python train.py --d_mlp=1536 --rope_fraction=0.25 --qk_norm=true --bias="all" --tie_embeddings=false --init_std_o=0.0 --init_std_up=0.0383 --lr=0.0103 --lr_mult_o=2.0 --lr_mult_up=1.15 --lr_head=0.00613 --warmup_steps=0 --doc_mask=true --train_tokens=269400000
MLP neurons of a small language model. Each row is named by its layer, matrix (up: input weights) and neuron, and shows model dimensions 64-191. Each number is 500 + 40 x the weight over its row's rms, rounded and kept within 0 to 999. Numbers have three digits each.
Before each neuron's rows, "fires after" lists the tokens most often just before its 100 highest values on Wikipedia text that the model never trained on.

fires after: " P", " H", " p", "H", " Par", " Sh"
L7.up989:573454491501526468443479517487516420511526506492492539415445491469469474500468562487485501445588477516505545511527501428519556583433495500460529459534531513555517508546525460515497523496538461479469503516517590461590511475478474465526521447548540544494517528476434530528515515540594515439476490451546479473476504430501498481500454516481500582538470467465515545535491521434493516585453

fires after: " c", " Pro", " C", " co", " Con", " Cro"
L7.up1466:560543514503520527494539498566554444496485469539499478490486437485496457474488426467460492530534500518567501503545537553513492491486453443466435519506453479471549460514540452551423539489477537515465516460473510545503512517578529470491435453537457534496539527499503468436528489430572539503563477432536542479527512474470519515501496495513469496491409525518466487530548485513539493518520

fires after: ",", " \"", " (", "."
L7.up541:530536462522439522525607502488499531515484472511468506454615453481484442553505475486504457537545547500524492560535452526467491517496492524500440504460422599494537543474496466454459511494504484561456510531515492562536544516503539564495516508498519431367478479482491483480501461529586509519577534536564531463485577484527482530505498503459512448520492549490431582466456511476516454542487

fires after: ",", " p", "m", " P", "P", " |"
L7.up203:539493421533374444531569479461497513457541459584507447561479516527471471504476460509524587527498532573498499460511494487544580447477416538477508485456528488580545512541493458548427506527473469509429483544517519557499532467494519449451463452415492456483504515554467572531568424486546526471539439490504590450426474466523445420481503500585528498486489569539538444472438525550520490460506

fires after: ",", " of", " South", " |", " in", "-"
L2.up8:459424487469563489474557561456512512474486501449504463512414511487519553441501481492474514494469434461560518441542481520533540533502560434470507463518538527490580512555553516465535594577510534504394474529511525383525503501509550541528503506512510544500460575419433492525498454571521527614451527511449513448463499466548519474544532521454449485441484453524519471515525536500509473452527

fires after: " ", " c", " C", "–C", " cat"
L5.up6:449489514481516488512497422508468540540421484531566558502462430495517391528496501434439480472500504550481522536543483494545537527482490542504483453524412484457567571513463512455474511499474432494529441444471506544476577529531561426509465447521431481483545487529508496513491559483513501522561532485507542457506484526522545453507465496598519479530505472470441468465473496500483510558548

fires after: " in", " In", "In", " the"
L5.up1514:519497516492583538465493469535470500488497495517562549551546496471437514527492463488456512429489455507456512535444520455458522463549430421497407545457495514511451509579477457547479566521526389506486465549507430490457518533560522564462468511459524497401537505474581506492587524490544491538524494514483475541500554473441484458476587547512423557535457462478560491472559515506498503437536

fires after: " ", "3"
L9.up381:589495518522511483516477517505484484486600484555508527503450410503554465540503548524558550497522492519536512494554456537554492472529554548530373499435450547444441495531498489478479500553457462476504503472545487482482433389509511442505492439542488541488481510466429457546447473447484488515514455484490469494488543499485552426453464475518509531490575491545460472479600539517493491484547

fires after: " P", " p", ".", "t", "P", " "
L5.up267:505511501530539511446531505535583527457553486444528441514519507527463573457513464588589579461434499530525503511440476545475590509497580512455511508435538574567546497528539501481450510516530480452499474477510509512490544507549525512511451533513528449428488436502516544537423526449507532520554439470572510512477471482552441495406510528501471570509500467461503540449469507511490543508639

fires after: " the", " in", " attended", " of"
L9.up556:500480537471471480435474437516450497466531541472496519511573484471539528454423459558501468425524482502514526516505460526540392542504506432493479551510471485501502500474472521512498571448505469527517524490536476450542484479509496483493451512515444521524493505531468493479549530471526473499603499498531472507502460453502462533434514516564497556538494531463518528462550514521453472547466

fires after: "–", "-", " en", " a", " A", " Aj"
L7.up613:425466486556503501471544462557458441527487571483491554467443454628540483435543530486456516477474461508513485483515427453515475573477457530448445536520418570481529573443564381549459479454510457554536491461483495483539538474461606441560477537563530523517511492464551493504527510514523510505496498447466485508501528491461501485467501545484530479460503566463489496503537538639424520499471

fires after: " A", " the", " W", " H", " high"
L9.up975:506445515551540522511377436515538502490446558506392491466467535571494465506538459495485480511477535547486457632506539464499542494509504566446489514437467485564460513455502441428443532543538447453454441477500543544526538451512507531546530549597491525505481503566493487503472460465464527493486470518522474491511481513563478478471526539467472584461453457520542489527545540488438493567509

fires after: " a", "200", "201", "197"
L5.up510:488396530475508483535491505512522516504486459557483465526438498568462507588549519526479507493480526486569501461579447482521508498534527493546476481527433429551516472532503517519567464526472427461477495538567527524540486489440476582446446460526498442465518482464432436520542458493422470538475582527588560482489477551577526522567550492481476532548562480531528444523466472518495579493482

fires after: " H", " S", "S", "|", "H", " W"
L7.up404:547450516473532419485466494557556570422436532506496418519514503525469537553562500484478558436480507555482472565501566494515512574518511500486531505547495467512430460478452478476491507533490496488518507468529506504485547511505527450449542519482512466507433520486548516530450466510535476543599528479496523488522560500474543427502464422497514487432514440467444466579545448517483580501481

fires after: " ", " the", "201", " of", " sp", "200"
L9.up560:467479620408526464529510458469504497502552505504525525423546544508560465460463408494554452487513529467583573488552465481532457471528509434474435496473477480557480532584524519474482499438502489510519496547486566540512494486470490536483468483520523457467441505429536498515494507500541521506522444470398495480510430508474493500520545424472467505494585534489474571454455499512498498446439

fires after: " the", " ", " a"
L9.up101:486482442491533427459411573554439488445464482433533537532500479487529453539473486514457557461502527486528546586473454449450484541518550482586470507486429500548515512469477536460461515518462416458528506498554494574524475518499525527505483550499475475528528522383521506530430435481477502455473502534501521513491478515532520473421456568533504520523498490443453524493453490499483557543496

fires after: " ", "–", " ("
L5.up842:536521568528471511576475548500464552516520528504444549451508523552562451535597548582518474533534532500515386466533499567462472607513504473473518566502476525439558504542504478478490528549531522490461441514555486530557507627480510486512515477524492512519508537525535551496539508509507581471544501477389486509482504500500491491474427464509462530601576586441430527524536491512548522497470

fires after: ",", " of", " in", " and", " |", " the"
L2.up503:454502477506565451507592504478588516413517470511585489514446540434544482436495451511442522526494514514545486542580446504484538529444510460507520488503512515495582657475529473474531574529499515508531582462491456434515519499508573545517488463495441492528475489467455505502549504486458532507504511559452458528502497531533483465490489510455458453523498504581536509520481573454492521387463

fires after: ",", "–", " "
L9.up397:510538531513528480496524503510483528536473491559539547539504429618443545462480459534513484584590533458516544538506472462490484449462508480534455478462468529557462531426456422532494511467518514445518525522488563539494528450491492528486450472500463495475474481491459496484562483406507490533469464584502490440491570521478483479502482510482505556464478467570513400446497496491428563459488

fires after: " P", " c", " C", " Ch", "C", " p"
L5.up74:584501509523521507512489463472523521427393533473528455483558525478493486567405430409512481528541516508556540481544492471486512560525503446442493527483481472508499508508468467449513510528433472489482509486434507535477654530490566498550551517521495455437565489479424544521531502473445553450570469493525518497533463503502519531523517463542548572484457524524559458479419471497562508523573

fires after: " P", " c", " S", "1", " s"
L5.up980:505471509466467568531487456512502455457515473492515528442553529496441494481510544429510517550538545513496402482493450502538528504479520472509450532501598581517473523421518488509519563536495501511491516428442475498466455483532485530579423495530535504514581530520465616487511487537476521520515492540516459523417456485532507418511448570534456499445516443448478460505498449453479513538466

fires after: "–", " who", "201"
L7.up265:470486609523509424476493461519496547494561493555481442560509505476534506530532457473521536550522484472479472436517548500502461501459463530532417550569458498536472486502490487545494506472489492458534452434520449461513532518512590455534525516611504423529467505485492462488489471537542485499516452529445474458468527543499424488486476484472498532499539600491451558502487509500455431426504

fires after: " (", " \"", "\n", "/", " un", " Un"
L5.up1017:492505580472454461481433456440519491512499480522522471442504488520493495491491457483438474543530462564559562503518488469534495455477494428502491560526559587402498552526494475552520476553475481492494511575473524489515471470433451522526554487460471491574530488542404507530446541449587498498549490470487551492413572517473445535561492535538512542504485589545438505457477443569536486517546

fires after: " the", " The", "The", "'s", " His", " "
L9.up837:464474510523486471492531535395487514494480471545501479563537466478552476513491531530442459511507617513501492577499561521485508464535520469497474531587496513569432523394552562457547416491506436457451425519494499580510488419484534491473453511542542555485606454489451450508468515502487548485483530477508501503540480527465566488418565498536496492464480467485526492448445547480535565515478

fires after: " In", " in", "In", "\n", " re"
L5.up281:513530471446496447497446468463448596435481457475552492517520516456466520507453509463511506489440428501508520479502510456458437471474474455473552493477492577528485450490428501486435529504520517535578516531483538457524518517573469511572527413486475493482504554509500515498512570500484482506540510498453531513513537467514505492546565480468493454506517535533529577559498567501496498544516

fires after: ",", " .", "."
L7.up1285:498495505441505522476547517561484461455567481620539508553514500497465526548535501513507507521534558478520509503542435500478590507480530522473440534476475426557467578489436555483496476496506550451447466507461475541480497470473607405474518461523512500486448423455431516527573530460547493430498452538520515510458520488472471477528430482441536534548469430538511522543428524501511523530549

fires after: " as", " is", " was", " (", " un"
L9.up341:508447487558516529521465551502536497517466488553510514421465486496524499498515503545507485456461480529523525503468512438536520551543510520527434516445498495466462538462503541498529462473490514524532526578675483456469464517514498490521531509498514506548469517520503457482468494416498527473461546470551475484423521551518478544545473546526526498474564554522454490480462473603407438509501

fires after: " the", " ", " The"
L9.up200:528447539532473497467477498555557509581478427485503493522561526470423436513549500483467532442493496596522534499492495507429488468464482492523534501500416490547534563570458519500513487548515434483513489516440498566459490531485483408496470494527456548461487547545533473469544448502423552505466527511527512493477455477484501481528495484523503467645531521492437461575518484479578523507467

fires after: " ", "200", "197", "198", "201"
L5.up925:528510564503469549533494459511501490508505525545517519465524512450537537636525533558498510495485516457531513522509518460501433463490481468471517483487514494458507562501513474469507502466498515461474498463640505503466384466452465530548553495449434496567478511460471549518476412485464441452571432504426477500540522488572523425458490493411563466493520462536510529467471525507476501501526

fires after: " the", " in", " a"
L9.up441:416499498524431528493488482494539451504433593596529494560513538556495522475451480465551488521548491522520464518494515458483503457551506473508483527440522521473453516530499468517498490494496524570443564534575465533549521484490582505421415486519491530454508534488514449528422488533523486575477440562508487479522489490577496479574495534561512668549517497497544467569513502474493555492508

fires after: ","
L7.up1305:474433522476490503465577539539467532485552538522507502558518499514474526499453504469535512542539464472496558507571524500451545487564503474467463457443548496524465499546455477498501515505422497416471516556460490525495546534541557529522517483497447476496512452482478461490505433545471515486504430532590544609417495463463455480455467567418421611548489474546496472576416514488449548466506

fires after: " the", " their", " The", " his", " a"
L9.up172:503458457472544512506575507510467534528441422481588445517537529498525480534472545513538467510482553457504503528487541436518535612514513457474554535456408495563468513464529523505473591535512422463527483511503474504406421436445514471485463445453584488477588481554465520536482492562443578487482554474526472500514489514511568532555489495438467502521498561454421437453416506520532505451472

fires after: " the", " of", " as"
L7.up486:520507518486482545466485524573555481442529468562506412468533571543580411476500469573591480507502513494493516568478490438535460549625519463622526416535526471543467543493518543540424547533477500515457527493477484466601563527434524458485488568479478480509510444542480455495523513457522485517567439474468560468428442517486523557581475541565480588440488503485489541518498503478539386465459

fires after: "–", "j", "-", " Division", " Euro"
L7.up998:480470493492422439496572569419458475482492541470444467480496488471507480557462528524496467527512593487476484481477498557476514610547534461546463467505404489452482543421463518527517461542505503452466478478547567448501576511468556447503434545536477469514482507444478596481510462503477542503527506509481479496405513543486495568518579552458487499509474477480534509527508520513436549536499

fires after: ",", " of", " in", " "
L9.up537:382461587567513490576541568489521517529497506518469405483460505485495512516484516552478460514492514480496491660525530529494518462528539499503492484479496439489443489547560477510489519531455527468489580517489472504398514546500579460573518427446477536511578551521513444540535535500465492475500545512508577451476504521524494493504444459489426547457491515460570474515446562476498516500460

fires after: " ", " of", " in"
L9.up519:535491518436460544493555534509567529514536534510442416493502560511497506477495526516532510537525482515520454518547524504457472497557433451464512464508467636465449486529501506468544533543504463514482457469556534621488511530540496531465481457466499443563497454527485498508436497478531435553526508525479491516487515424511528504533458496504421569472498439591501463483478495449445531517515

fires after: " P", "P", " p", "p", "-"
L5.up1401:532489559522584496480517462493500509488434492470499429499465544506554500534532512487559509461471575539504503470467512516486575560479491518467490496480549528541554499416552451530448487552423488509470515531487582501489510473563487499538529510473468469484495536505508489422541470482496516456440467512509499518499449467577517492484523569472482583466489580506463572560520419474546450552493

fires after: " c", " in", " ISBN", " S", " In", " Sch"
L5.up796:441538551496463508460491541434474550494532413515503457513506502509521449517430542484494476497589495486576394532421492413489465478507515452549476514473533610590457551532482491469487498552481588487526451569452513545527460536511405465536486442457487511501536497496505470478555523515435457549579443502491446485530566549503566546575535457472446519486485525497497507486465510524569523473501